MLP neurons of a small language model. Each row is named by its layer, matrix (gate and up: input weights; down: output weights) and neuron, and shows model dimensions 80-175. Each number is 50 + 10 x the weight over its row's rms, rounded and kept within 0 to 99. A neuron's up and down rows have the sign that makes its largest values positive.
After each neuron's rows, "fires on" lists the tokens most often at its 100 highest values on Wikipedia text that the model never trained on.

L9.gate55:36 62 57 45 40 56 49 61 59 43 59 56 42 43 60 44 59 45 53 46 58 60 42 57 40 66 50 48 45 42 49 59 45 55 45 60 51 66 42 46 60 55 48 32 59 37 45 53 52 51 49 73 46 48 55 46 52 61 51 43 63 60 62 63 47 46 48 35 52 41 46 49 69 46 27 48 59 44 50 45 52 48 43 55 55 44 70 52 33 50 62 34 34 62 46 47
L9.up55:45 64 54 60 44 47 44 39 43 50 52 58 45 42 64 44 52 47 57 60 36 46 57 48 45 43 48 54 40 59 34 55 50 42 41 50 37 43 64 56 54 73 46 39 53 45 58 51 71 47 59 52 44 42 63 49 70 60 57 49 54 53 51 41 60 57 62 47 44 61 50 56 33 57 55 45 47 53 44 56 61 45 47 51 61 48 55 34 39 50 50 52 51 42 68 33
L9.down55:57 60 50 70 47 67 40 49 69 49 40 50 53 59 36 53 40 56 50 58 55 24 51 39 38 48 63 48 58 64 50 49 33 44 39 67 37 40 61 53 55 67 61 58 56 51 54 62 68 57 51 35 53 43 61 49 47 56 59 61 32 25 59 51 67 41 54 34 50 54 50 46 52 65 50 53 56 52 56 64 49 62 47 45 70 55 59 21 53 53 26 40 33 50 47 37
fires on: " (", " \"", " "

L6.gate106:45 51 40 52 46 54 42 36 54 62 51 39 41 53 58 52 40 40 43 35 65 43 51 52 46 35 57 59 60 58 59 58 61 57 48 54 64 45 63 46 40 44 61 47 24 60 36 47 43 26 55 40 56 56 64 41 34 48 45 58 46 53 39 61 16 58 56 34 53 61 54 42 56 60 57 48 45 55 44 52 52 33 35 51 40 60 30 41 43 46 54 56 47 52 51 41
L6.up106:55 49 42 49 51 41 51 43 43 55 58 62 56 41 50 54 62 45 63 69 61 58 53 42 32 37 61 43 62 54 61 49 48 46 54 43 41 69 57 46 59 58 49 67 47 51 57 57 43 47 70 53 50 65 52 36 50 47 41 58 29 54 51 40 54 31 60 47 54 65 40 54 50 42 47 55 48 43 20 26 36 54 45 66 37 53 27 70 44 41 78 23 49 42 51 43
L6.down106:46 59 54 54 52 49 36 63 45 45 56 66 52 51 43 43 48 47 45 56 49 57 48 34 49 61 42 73 46 53 48 53 52 52 42 52 59 37 48 58 60 33 43 44 53 68 43 56 50 42 42 67 46 28 42 54 64 48 54 55 49 54 43 57 58 62 38 54 62 49 59 50 33 51 65 52 44 48 57 69 51 80 55 59 48 45 38 42 54 43 30 62 59 30 41 49
fires on: "at", "t", "G", "3", "es", "S"

L2.gate187:45 47 46 59 50 48 60 42 60 58 60 53 34 28 55 47 38 51 52 53 41 45 49 76 59 43 65 54 46 49 45 66 50 58 52 50 61 44 57 52 41 50 68 38 61 52 40 67 43 51 45 40 39 39 36 47 53 61 59 67 49 62 64 67 53 42 63 46 37 39 41 44 36 41 42 34 46 59 67 54 53 53 58 63 17 49 51 41 59 55 56 39 43 49 55 61
L2.up187:43 62 64 39 46 28 63 42 70 51 65 51 48 41 46 44 58 50 37 56 47 47 36 58 50 46 75 49 57 43 52 66 50 50 63 64 39 37 45 50 36 56 59 60 57 39 44 59 40 56 37 62 56 52 44 43 56 64 48 60 40 65 66 54 68 31 46 46 49 43 34 32 46 54 41 46 62 45 48 53 34 62 60 68 38 31 50 30 56 56 55 36 46 52 45 65
L2.down187:40 48 48 66 31 45 52 59 45 52 42 48 57 57 45 57 69 37 65 47 53 48 48 49 43 28 49 34 45 50 47 51 34 68 56 68 47 48 52 39 37 59 48 52 46 62 68 51 48 38 45 58 52 52 41 51 56 54 33 52 58 58 56 58 56 43 32 59 44 69 38 50 48 74 59 51 74 35 49 35 44 61 47 58 48 34 51 53 70 69 48 57 59 57 59 58
fires on: "6", " Cl", "5", "8", "7"

L2.gate44:49 70 53 37 51 47 35 49 47 54 57 43 40 51 62 29 44 57 39 33 47 54 59 57 51 36 57 31 61 62 50 58 62 45 59 50 39 58 50 61 25 46 55 54 53 62 66 71 36 57 39 44 46 49 50 41 42 48 69 53 54 51 45 48 46 59 55 42 52 41 74 38 38 50 48 53 47 51 33 50 61 58 52 36 65 39 56 58 43 48 43 48 57 23 75 53
L2.up44:69 60 50 50 57 56 54 37 44 50 57 36 49 51 56 39 54 53 51 54 55 43 57 37 44 46 74 39 52 68 66 40 37 51 57 45 59 50 46 52 42 48 53 47 29 54 56 44 50 39 22 52 60 57 26 54 33 53 59 45 60 45 38 42 63 42 32 60 31 56 48 46 37 57 54 58 54 55 47 41 55 45 42 56 66 57 75 44 42 28 51 70 78 52 53 44
L2.down44:50 34 48 60 43 71 74 43 56 48 41 56 56 47 44 66 51 29 45 69 42 54 52 49 39 64 53 65 40 46 59 47 45 52 60 56 67 50 56 42 50 57 45 33 41 54 63 29 55 50 43 56 60 30 42 54 57 58 46 42 51 54 55 55 55 47 52 55 38 55 29 54 44 52 43 60 46 48 59 67 54 47 38 71 52 57 60 39 50 50 51 55 46 55 34 47
fires on: "}", "):", " may", "\"", " ft", "="

L8.gate0:39 52 43 64 50 32 46 49 38 58 44 43 57 39 60 54 64 39 31 45 62 53 36 73 53 66 55 55 37 33 47 52 49 47 48 67 55 62 52 62 57 41 45 66 54 52 48 49 32 35 48 51 48 43 55 47 46 35 39 51 57 28 50 50 70 57 59 46 53 67 62 46 46 40 38 47 53 52 57 28 50 44 47 47 47 38 45 51 43 57 41 42 54 56 62 41
L8.up0:31 45 59 27 58 50 47 49 53 55 32 41 48 34 46 62 47 32 50 51 46 42 54 50 41 45 56 43 31 42 59 41 34 49 61 52 65 43 59 60 46 40 39 39 52 55 53 40 28 60 56 51 56 39 45 54 39 52 55 54 58 55 38 43 36 58 56 40 34 47 49 71 31 48 13 29 43 63 51 54 63 38 65 59 59 33 26 53 45 40 53 58 50 37 53 40
L8.down0:57 57 55 49 47 60 54 43 50 59 61 47 47 54 30 59 46 63 28 48 43 52 56 49 67 50 34 50 63 48 45 50 42 57 38 59 49 66 62 54 67 58 62 50 52 38 60 45 60 53 51 63 54 54 58 47 43 49 56 30 53 57 58 40 58 50 53 36 37 50 58 56 43 41 71 67 58 71 47 43 37 59 46 52 46 35 49 40 52 46 43 46 51 55 60 27
fires on: "o", "us", "os", "pt", "ress"

L9.gate368:45 45 66 46 40 48 42 62 43 44 67 47 61 38 54 55 59 44 31 51 55 47 40 55 51 55 35 43 60 62 40 57 52 29 34 60 56 45 59 52 47 63 43 56 57 34 50 54 51 38 56 69 63 70 54 59 48 45 35 54 43 56 46 58 49 71 56 43 58 55 47 40 49 32 47 65 39 34 50 64 52 60 52 46 43 48 56 47 45 57 43 66 52 41 58 69
L9.up368:44 48 56 45 54 58 57 40 36 55 66 53 44 50 69 55 42 47 41 49 40 48 60 58 53 67 47 40 37 59 61 66 46 35 50 51 53 59 45 39 33 53 58 42 66 31 48 49 48 40 42 70 58 50 58 68 50 50 33 40 45 66 56 43 48 57 51 38 48 64 36 55 47 43 63 61 49 40 69 56 54 63 59 55 47 43 52 41 36 60 59 45 55 56 54 65
L9.down368:57 36 53 46 56 61 54 48 53 64 49 62 41 55 47 52 48 45 58 56 53 28 47 57 42 42 72 44 73 30 53 42 55 49 54 50 49 57 53 55 52 66 60 35 43 72 67 50 64 52 48 40 61 57 22 33 39 47 33 38 42 73 37 50 52 45 53 47 49 46 58 38 40 66 53 67 70 53 58 61 46 54 42 65 43 37 47 50 54 59 50 57 48 45 24 41
fires on: "r", " tr", " r", " pr", " Gr"

L6.gate237:58 47 42 52 36 83 50 56 37 40 66 63 60 55 74 39 72 57 56 59 57 54 63 46 72 48 50 28 59 37 71 57 40 40 42 32 58 54 56 54 48 49 45 60 48 39 42 56 52 52 51 58 54 38 55 31 40 51 54 37 55 47 50 35 56 45 61 53 54 56 40 63 55 49 47 31 57 50 24 59 45 36 61 64 49 38 47 40 49 66 58 64 46 72 54 49
L6.up237:64 52 37 52 39 56 34 39 57 35 43 47 44 42 52 61 51 64 53 51 48 53 55 33 59 55 37 51 51 31 52 65 53 46 48 37 75 46 48 66 51 62 47 45 50 53 48 49 63 62 54 39 63 55 56 64 41 37 49 33 49 47 47 51 53 41 56 44 53 70 54 56 39 31 50 38 56 59 51 55 56 43 36 40 60 43 63 37 35 54 55 43 50 55 68 49
L6.down237:15 52 40 58 50 27 60 43 57 59 65 35 60 26 39 68 39 55 56 51 42 45 41 60 50 31 58 68 33 51 65 50 45 53 37 57 39 55 53 64 49 40 48 50 55 71 61 63 52 38 53 45 35 36 41 59 53 69 46 47 66 47 53 47 40 43 61 30 48 55 44 51 47 40 53 48 46 52 41 43 52 32 30 45 39 64 50 41 62 47 46 51 39 52 55 42
fires on: "i", "os", "ro", "eng"

L6.gate128:55 38 60 61 39 59 50 50 65 33 56 48 39 53 56 54 56 53 58 51 52 39 37 43 58 44 45 60 53 54 58 62 41 60 59 48 58 62 64 51 62 60 49 72 55 48 30 49 48 38 58 49 51 53 49 41 48 52 39 56 41 50 53 55 47 40 63 44 62 55 43 45 56 44 52 47 48 48 27 29 61 55 54 59 43 71 38 75 38 46 65 55 48 55 49 52
L6.up128:53 63 52 53 41 52 39 61 55 41 77 39 30 66 61 63 57 64 45 35 41 48 45 48 64 43 50 59 42 42 54 61 42 45 54 59 55 34 53 42 54 49 47 59 62 56 41 56 61 48 50 67 33 36 54 43 43 33 51 48 40 52 58 55 46 47 43 50 45 51 47 55 52 43 54 55 41 45 40 48 52 50 67 36 44 49 45 42 52 76 43 28 75 45 56 46
L6.down128:40 71 61 50 48 53 56 48 52 45 61 46 36 67 44 52 53 31 40 53 56 46 45 45 42 40 58 61 60 51 51 55 40 39 68 44 71 40 44 51 50 56 36 30 32 69 53 49 50 41 43 50 53 56 59 46 55 60 52 52 48 29 54 51 55 56 60 52 69 46 55 51 51 62 29 56 33 51 41 42 71 67 35 57 50 49 58 43 43 41 27 50 43 38 44 46
fires on: "an", "A", "ig", "ic", "est", "X"

L8.gate380:35 37 56 74 36 54 39 54 60 72 57 58 50 47 60 52 38 53 51 38 45 66 59 66 40 47 61 42 39 33 64 48 48 44 50 52 49 48 65 49 58 32 51 48 70 50 59 62 53 53 66 40 51 44 36 39 52 46 47 54 46 59 57 53 37 40 53 39 48 54 58 41 47 46 45 28 30 30 42 44 61 47 56 58 42 46 47 56 69 45 50 36 56 41 41 60
L8.up380:42 49 31 58 51 58 34 46 44 40 40 50 62 41 50 35 84 49 44 47 49 40 66 61 45 39 37 63 29 62 50 52 47 58 45 43 64 47 60 38 43 58 37 51 63 39 49 49 51 46 37 38 61 56 55 63 63 60 42 46 59 35 49 32 49 46 35 53 43 60 57 53 50 52 50 48 61 49 51 27 54 76 49 42 47 55 41 42 42 34 39 33 46 44 68 41
L8.down380:54 68 48 52 43 48 71 58 52 57 49 25 72 43 56 42 59 56 46 48 48 45 49 21 40 45 48 50 48 58 50 32 55 44 41 61 65 53 47 55 41 45 43 44 50 59 37 45 44 57 33 61 37 45 45 54 66 48 50 38 47 52 46 53 67 44 51 55 46 45 43 46 35 50 56 76 53 51 36 62 54 45 44 46 52 49 47 62 46 51 43 45 36 77 42 70
fires on: "o", "h", "a", "at", "st", "en"

L2.gate277:38 38 60 53 57 62 65 68 44 46 58 49 34 61 58 43 48 29 40 56 55 53 38 46 67 66 60 28 59 47 49 45 55 49 50 58 63 58 45 47 55 51 51 34 56 40 47 47 41 58 69 47 55 60 49 42 49 54 36 49 29 81 39 56 47 72 49 41 50 46 50 66 44 42 48 38 49 47 65 45 56 45 37 38 54 40 57 66 62 60 48 54 67 30 67 73
L2.up277:44 39 59 51 59 58 59 62 36 53 49 42 34 68 55 39 58 36 43 64 48 51 38 36 53 65 54 36 70 41 67 57 52 36 63 65 61 50 42 37 60 58 35 39 58 44 55 54 43 51 63 47 53 61 40 45 61 51 31 51 32 75 39 46 52 56 41 57 32 39 52 59 40 41 48 46 61 47 65 40 58 49 34 52 45 41 61 70 58 59 50 48 67 47 69 68
L2.down277:47 46 57 53 44 55 60 59 41 52 42 31 53 50 56 44 57 33 46 58 42 42 57 49 44 63 69 60 62 50 65 59 58 35 61 60 58 38 37 56 48 75 43 59 54 75 67 47 54 37 49 50 59 69 41 58 54 59 32 47 36 65 33 48 50 56 30 56 38 34 56 43 37 64 62 61 68 47 53 47 58 62 40 58 51 42 49 62 49 59 39 48 55 50 55 58
fires on: " Gr", " Pr", " pr", " tr", " Tr", " Dr"

L8.gate96:50 54 41 33 54 53 43 60 43 56 43 58 43 26 41 47 56 45 51 43 59 51 31 64 60 50 40 49 51 48 47 54 51 34 43 53 65 65 61 77 64 58 56 48 57 51 28 57 40 57 52 56 49 45 40 42 53 58 46 49 50 40 54 70 44 45 61 45 68 63 47 58 37 40 33 28 35 58 42 53 36 45 51 54 40 48 54 38 40 59 58 46 44 68 55 50
L8.up96:45 40 46 48 31 43 48 56 43 53 45 46 49 53 67 40 50 55 44 48 47 50 35 47 42 52 43 63 72 52 49 53 59 50 55 44 53 58 57 56 76 35 27 15 66 54 57 59 55 55 43 50 65 45 42 61 53 64 60 47 51 61 52 58 51 55 70 48 35 68 42 42 57 46 32 46 47 69 52 53 52 75 54 50 52 57 53 36 39 42 61 62 54 45 45 63
L8.down96:46 68 61 59 47 60 62 44 68 52 43 56 65 62 45 47 52 52 31 52 48 56 50 43 48 50 64 44 55 44 45 48 43 48 60 33 41 51 67 43 48 81 56 44 38 54 50 53 52 51 39 52 36 59 63 44 45 51 42 54 50 57 38 47 41 44 70 49 60 64 44 40 55 59 56 48 26 39 60 61 46 53 56 39 64 54 59 46 53 48 56 61 59 51 48 41
fires on: " |", "ix", "ok", " ", "ast"

L6.gate167:68 46 42 56 41 34 64 54 49 38 41 64 36 49 41 55 49 55 47 53 34 62 67 43 48 61 49 40 48 46 54 22 49 55 60 46 47 51 45 34 46 39 61 52 54 42 42 52 52 64 62 54 60 44 56 33 72 68 35 45 38 53 53 45 33 46 57 53 51 50 58 72 54 44 58 62 52 52 52 56 49 34 51 44 64 53 61 34 33 41 46 43 57 41 54 49
L6.up167:60 55 48 57 42 35 48 57 68 47 47 67 46 58 49 54 59 55 69 43 39 52 45 59 58 47 53 37 55 56 44 42 46 41 42 55 45 65 42 47 59 47 50 63 66 47 41 43 54 63 59 55 64 61 52 43 63 66 40 43 65 48 67 54 48 59 68 45 51 60 57 61 60 50 56 57 43 37 53 45 41 35 48 56 62 47 54 46 34 48 64 52 43 50 54 22
L6.down167:59 53 52 53 47 46 47 49 57 37 46 63 44 69 30 57 30 52 49 57 24 61 52 34 53 58 49 45 30 50 60 38 55 47 57 73 63 50 65 57 57 62 51 46 52 81 53 53 70 54 64 62 64 34 63 56 55 63 55 61 49 47 57 38 56 47 51 39 46 57 43 73 68 67 50 57 44 31 49 66 43 56 33 49 50 46 41 45 36 51 45 51 51 41 31 25
fires on: " re", " (", " [", "—"

L8.gate360:56 46 34 53 51 64 34 38 55 37 45 46 45 50 49 62 63 51 60 57 57 64 56 47 57 51 55 58 67 63 36 42 50 51 44 50 37 47 50 62 44 52 54 41 42 45 52 51 53 42 57 35 56 65 37 35 48 50 40 53 49 22 54 44 45 40 46 45 69 47 50 62 44 33 51 70 71 49 70 41 30 49 43 48 47 39 48 35 42 54 53 48 51 43 46 62
L8.up360:39 46 33 51 47 44 38 41 52 61 51 65 55 50 46 54 40 45 43 47 45 64 47 50 56 59 68 48 44 44 44 33 57 59 48 52 32 59 53 45 49 63 62 62 40 59 45 51 60 56 54 47 50 54 63 36 55 41 53 39 39 36 48 50 52 35 53 55 58 66 53 59 48 44 36 42 45 78 63 47 56 34 55 33 22 29 33 38 50 49 61 59 31 33 52 69
L8.down360:53 58 49 56 49 51 62 53 44 35 59 35 45 52 58 46 48 63 46 47 49 46 56 63 39 39 57 41 50 52 50 59 52 52 57 55 55 52 48 55 54 43 58 29 61 27 51 36 44 28 40 51 57 43 59 47 49 51 37 59 58 38 48 42 50 58 50 48 53 51 48 64 64 65 65 78 46 34 40 64 41 46 55 54 54 47 60 36 42 62 53 50 51 60 38 47
fires on: " in", " de", " B", " as", " H", " and"

L8.gate78:50 65 61 60 57 65 33 45 70 47 59 58 43 52 51 52 35 49 36 52 58 40 44 42 49 43 42 38 61 57 58 43 55 60 54 61 49 66 50 44 36 64 56 62 36 50 50 51 58 40 20 32 45 57 47 61 44 45 58 52 43 46 58 47 45 41 64 44 59 46 46 73 51 42 45 46 50 54 52 59 57 49 46 51 46 27 49 60 56 59 58 40 64 47 54 27
L8.up78:44 54 66 46 52 18 54 38 45 42 31 52 24 75 64 37 49 56 53 54 59 52 35 53 37 49 60 35 56 57 60 44 52 59 65 57 47 61 67 54 45 66 69 51 57 46 49 60 36 42 54 56 34 62 45 74 54 49 57 56 44 65 61 57 42 54 51 35 41 64 47 52 41 64 54 57 68 42 37 47 62 43 60 53 35 46 35 47 37 43 54 37 53 34 38 49
L8.down78:44 57 51 60 58 47 35 54 50 38 63 52 59 66 50 62 33 39 56 52 65 51 57 54 52 40 81 60 71 54 54 56 48 43 48 62 39 63 36 39 41 65 40 64 45 46 43 63 42 46 29 26 44 52 57 51 50 48 39 64 49 37 52 41 37 41 45 47 43 47 52 42 55 63 64 45 54 50 55 53 60 54 45 53 39 33 46 64 51 42 47 45 68 61 68 38
fires on: "."

L9.gate254:71 50 46 41 59 62 48 37 48 43 52 44 57 57 63 53 48 66 50 56 58 53 52 44 65 53 29 73 52 48 54 40 48 74 39 47 44 55 31 47 54 45 48 35 52 50 38 43 58 60 38 56 62 52 48 35 40 48 54 30 62 69 42 44 52 36 48 37 53 58 40 52 54 51 41 68 51 61 46 38 45 53 38 58 39 50 51 60 32 46 54 57 60 46 39 31
L9.up254:58 50 50 48 49 49 46 42 50 58 51 50 47 57 54 43 47 61 38 35 55 51 48 65 41 35 37 51 61 56 32 50 55 61 50 55 41 59 17 53 44 49 42 27 59 48 56 61 44 47 44 39 55 49 54 40 44 50 61 56 58 68 58 62 43 46 54 56 41 70 45 52 47 43 52 57 49 56 48 43 62 54 41 58 47 39 61 38 44 33 46 44 53 39 62 46
L9.down254:61 52 45 36 49 42 64 47 39 46 62 39 68 59 47 47 39 53 44 61 48 49 55 43 69 55 56 38 42 45 49 66 48 45 35 63 59 48 74 46 47 66 44 60 38 82 49 43 50 42 45 51 57 71 44 61 45 40 60 60 46 45 31 43 51 56 58 32 49 50 25 48 49 41 49 45 48 57 42 47 44 34 64 60 41 51 47 42 60 49 55 52 68 51 37 49
fires on: "s", "ers", "a", "ine", "ins", "ors"

L6.gate338:47 44 38 42 38 57 52 41 63 41 54 52 45 47 33 55 40 27 36 46 49 44 68 23 51 43 41 43 50 26 52 44 49 43 50 50 43 38 63 58 62 50 28 40 31 58 56 37 63 46 55 43 57 57 53 49 43 56 67 52 51 51 53 34 35 40 55 60 41 45 50 43 41 53 57 52 38 50 62 60 44 55 48 47 52 44 45 50 42 59 37 57 28 59 57 48
L6.up338:62 68 54 49 58 41 65 47 46 45 53 60 39 70 40 69 53 39 39 54 47 70 70 54 40 51 56 29 42 45 48 33 57 49 54 55 65 56 46 47 42 50 61 61 60 48 58 53 47 40 56 59 44 55 51 55 39 63 61 45 52 42 61 45 55 62 36 55 40 29 49 42 61 58 48 61 56 47 41 61 52 46 61 52 61 67 67 67 39 39 50 58 47 56 46 27
L6.down338:47 55 54 65 48 49 42 61 44 60 48 47 51 66 64 48 63 63 53 48 52 31 37 55 46 55 54 56 60 60 44 44 46 59 45 58 50 54 38 60 36 64 60 65 62 21 59 57 46 55 37 47 37 62 60 48 42 42 53 61 46 45 48 51 57 49 51 48 57 52 32 52 63 62 56 76 47 44 41 48 45 48 45 56 41 50 56 75 34 61 56 55 62 44 47 39
fires on: "/", "ce", "ol", "\n", "V"

L8.gate77:60 55 40 49 56 50 61 45 57 47 42 41 42 44 52 50 50 51 40 33 46 58 56 71 43 39 66 40 44 52 56 41 51 34 67 57 53 48 57 53 41 45 26 47 60 43 52 76 46 59 56 39 66 55 68 38 50 32 59 53 60 58 38 59 30 51 53 42 45 52 49 50 58 31 58 45 63 47 36 49 66 48 48 31 38 39 57 64 53 48 56 51 44 28 65 40
L8.up77:40 55 44 45 35 56 32 44 34 50 54 60 48 62 52 42 57 43 51 44 50 48 49 68 34 49 41 75 44 51 39 58 56 52 51 46 59 53 38 54 55 60 60 45 55 38 52 42 60 50 32 54 58 45 63 58 39 52 22 47 48 40 54 30 67 65 60 64 58 59 50 61 58 51 48 50 40 46 54 30 45 57 48 47 38 65 35 46 47 48 46 64 47 67 64 57
L8.down77:44 48 61 36 54 67 29 43 39 66 66 52 44 42 45 53 52 38 50 58 33 52 64 51 48 66 59 50 63 64 51 49 56 42 49 65 36 26 49 58 44 54 48 58 53 47 51 53 57 37 68 58 53 37 39 56 69 37 51 40 51 47 51 37 54 50 51 55 44 30 46 34 51 60 48 50 44 48 59 52 57 28 53 50 50 55 56 45 50 45 51 51 54 39 47 64
fires on: "l", "i", "en", "ro", "el", "o"

L2.gate176:51 51 54 48 52 44 30 56 61 45 60 39 36 43 66 27 48 70 33 40 51 53 52 55 63 49 61 35 57 51 55 43 47 57 53 54 56 62 48 70 33 37 63 61 62 53 61 58 45 45 56 47 45 59 44 45 29 63 82 38 56 42 39 60 48 59 57 41 48 53 55 46 51 52 43 45 51 60 45 53 54 45 45 41 50 46 48 72 54 44 61 47 63 40 56 45
L2.up176:67 58 51 53 54 36 39 56 51 46 57 36 45 56 55 52 59 63 56 58 48 30 56 40 44 34 57 43 47 45 72 54 54 48 48 45 48 66 60 49 49 44 42 36 55 49 59 58 58 43 45 45 59 65 35 55 39 65 54 21 63 48 49 46 50 38 42 62 40 50 37 57 46 53 51 57 58 52 48 45 53 53 17 52 56 55 59 62 51 45 68 42 61 63 37 46
L2.down176:55 65 52 49 45 53 76 35 41 36 36 55 57 63 31 58 44 33 57 56 44 48 63 49 41 54 36 59 45 54 57 56 52 33 63 53 39 33 61 39 47 57 47 38 51 52 66 42 61 50 38 60 57 48 51 56 68 46 24 60 46 59 58 50 49 39 50 56 34 59 33 56 42 57 58 59 47 48 66 64 56 53 51 59 46 39 41 42 49 53 40 52 50 45 58 48
fires on: "\"", "=", " -", "ology"

L9.gate283:63 60 55 35 61 68 50 49 58 42 49 47 57 67 63 36 73 60 57 60 34 38 55 39 46 29 49 54 37 51 23 51 60 40 49 42 36 41 50 43 22 70 34 52 52 48 54 36 44 59 43 59 46 55 50 56 42 42 54 41 46 52 23 50 59 40 55 38 52 63 53 61 56 60 34 23 58 52 35 48 59 52 65 63 44 49 49 73 59 36 42 47 55 51 74 68
L9.up283:51 50 56 38 19 57 32 60 34 52 59 51 70 68 69 50 64 32 50 51 60 43 35 35 46 68 50 61 54 47 66 48 50 62 62 47 53 50 73 63 54 68 51 69 65 54 52 46 56 51 48 60 45 54 47 45 53 57 44 43 54 66 54 52 45 37 72 57 47 60 50 59 35 49 49 35 45 56 46 49 41 56 60 63 44 49 69 53 39 50 55 59 46 52 49 39
L9.down283:80 53 55 57 56 45 57 63 38 49 49 37 38 44 48 44 49 42 56 46 45 52 59 59 44 46 69 57 45 57 46 51 56 57 63 45 47 53 43 43 42 35 52 44 60 51 61 63 33 34 62 20 51 46 51 68 57 30 51 50 59 72 61 45 64 55 46 36 61 32 58 39 49 56 40 57 56 41 53 52 56 48 38 51 48 57 44 41 65 63 44 55 53 51 47 52
fires on: " first", " other", " (", "),", " last", " former"

L8.gate52:44 44 26 45 48 63 44 57 55 46 50 55 39 63 48 41 54 54 40 52 52 60 43 59 39 40 58 49 49 34 54 54 57 37 29 45 65 56 50 58 57 31 55 40 77 27 43 55 24 39 48 45 51 52 47 34 68 40 63 22 37 52 61 52 48 61 49 40 56 45 45 46 59 62 48 54 55 49 31 59 39 35 49 65 35 62 39 42 50 49 60 47 56 56 56 36
L8.up52:49 54 45 33 52 47 63 64 68 36 33 38 40 42 46 64 46 66 45 63 56 43 46 50 56 63 43 38 63 52 50 21 25 58 39 51 55 48 40 41 61 50 70 53 54 37 45 51 40 50 36 49 54 45 52 42 46 47 54 33 43 27 46 50 39 55 65 46 60 46 40 55 75 44 30 50 34 46 36 53 56 34 51 50 33 54 32 26 37 53 58 54 57 49 63 39
L8.down52:39 45 55 46 53 40 57 53 62 47 36 40 45 41 30 48 52 48 72 54 48 50 46 51 48 60 47 53 39 50 56 46 39 44 35 54 60 52 60 52 47 47 43 32 63 56 30 71 49 59 32 46 50 54 53 50 49 50 60 50 47 54 51 58 57 27 72 43 66 60 69 44 56 53 51 71 42 37 56 68 44 35 49 60 39 51 41 61 46 54 46 60 34 70 55 46
fires on: " |", "os", "ac", "ro", "ir", "'"

L2.gate370:42 47 56 43 51 27 56 55 40 56 59 52 58 37 52 42 51 31 40 53 64 52 32 42 47 49 60 33 59 55 45 35 38 21 37 57 48 51 53 42 60 50 39 62 56 41 48 56 47 47 53 58 37 46 48 48 54 36 40 62 51 51 66 46 42 52 58 43 37 45 67 57 44 45 62 48 57 55 51 38 57 48 55 45 55 42 31 58 56 65 41 55 31 41 55 63
L2.up370:41 42 60 32 54 49 33 47 53 53 46 56 55 41 56 57 53 46 35 45 58 64 48 42 48 54 50 36 65 49 61 45 34 56 39 56 53 50 52 36 63 56 38 55 36 51 56 33 53 48 60 39 55 48 41 54 48 37 36 54 32 57 62 40 46 51 56 60 42 41 55 58 37 39 44 50 55 33 55 42 39 54 48 49 48 42 33 51 48 60 58 55 34 51 54 57
L2.down370:47 55 53 45 36 35 42 48 64 65 39 46 49 53 38 42 51 61 50 49 36 60 55 18 51 59 56 44 69 40 72 63 43 42 45 67 48 60 46 33 52 63 42 65 44 54 50 53 56 40 55 53 58 57 45 67 54 53 41 46 42 50 32 42 48 67 43 57 35 50 46 58 37 73 43 53 66 43 53 45 39 58 26 45 52 52 41 62 36 67 36 48 38 43 38 43
fires on: " pr", " tr", " dr", " Tr", " Dr", "ite"

L8.gate358:43 37 68 67 66 47 36 47 54 40 44 54 51 39 58 53 61 47 49 41 42 49 48 47 62 48 43 48 44 53 43 59 62 33 38 57 55 59 47 47 58 64 67 68 55 49 55 67 48 51 36 35 50 36 58 62 45 64 54 51 52 38 43 50 47 36 74 39 43 50 45 55 53 42 66 40 40 48 49 55 52 53 58 47 39 49 43 46 66 69 43 55 66 56 57 53
L8.up358:50 48 56 56 49 58 48 52 43 42 51 56 52 49 66 45 54 48 42 32 25 71 43 52 43 64 61 38 29 75 35 54 39 41 34 50 42 54 42 62 45 66 54 59 38 61 51 43 56 60 54 44 61 57 58 71 72 61 48 74 61 42 40 45 49 52 48 43 47 60 53 49 50 49 39 49 46 48 33 40 70 65 46 38 61 38 63 67 54 56 49 64 50 50 69 62
L8.down358:52 46 50 57 47 54 53 33 59 51 50 45 56 44 32 53 51 60 53 55 42 52 68 62 46 62 52 53 62 36 51 66 75 24 59 52 43 41 53 48 54 55 38 44 40 30 47 67 57 55 46 47 41 42 38 48 58 55 62 63 49 33 63 52 85 54 57 45 66 43 54 57 48 51 55 56 32 42 24 53 44 71 50 41 39 53 44 41 53 37 45 55 38 56 41 44
fires on: "ut", "h", "iv", "ide", "oc"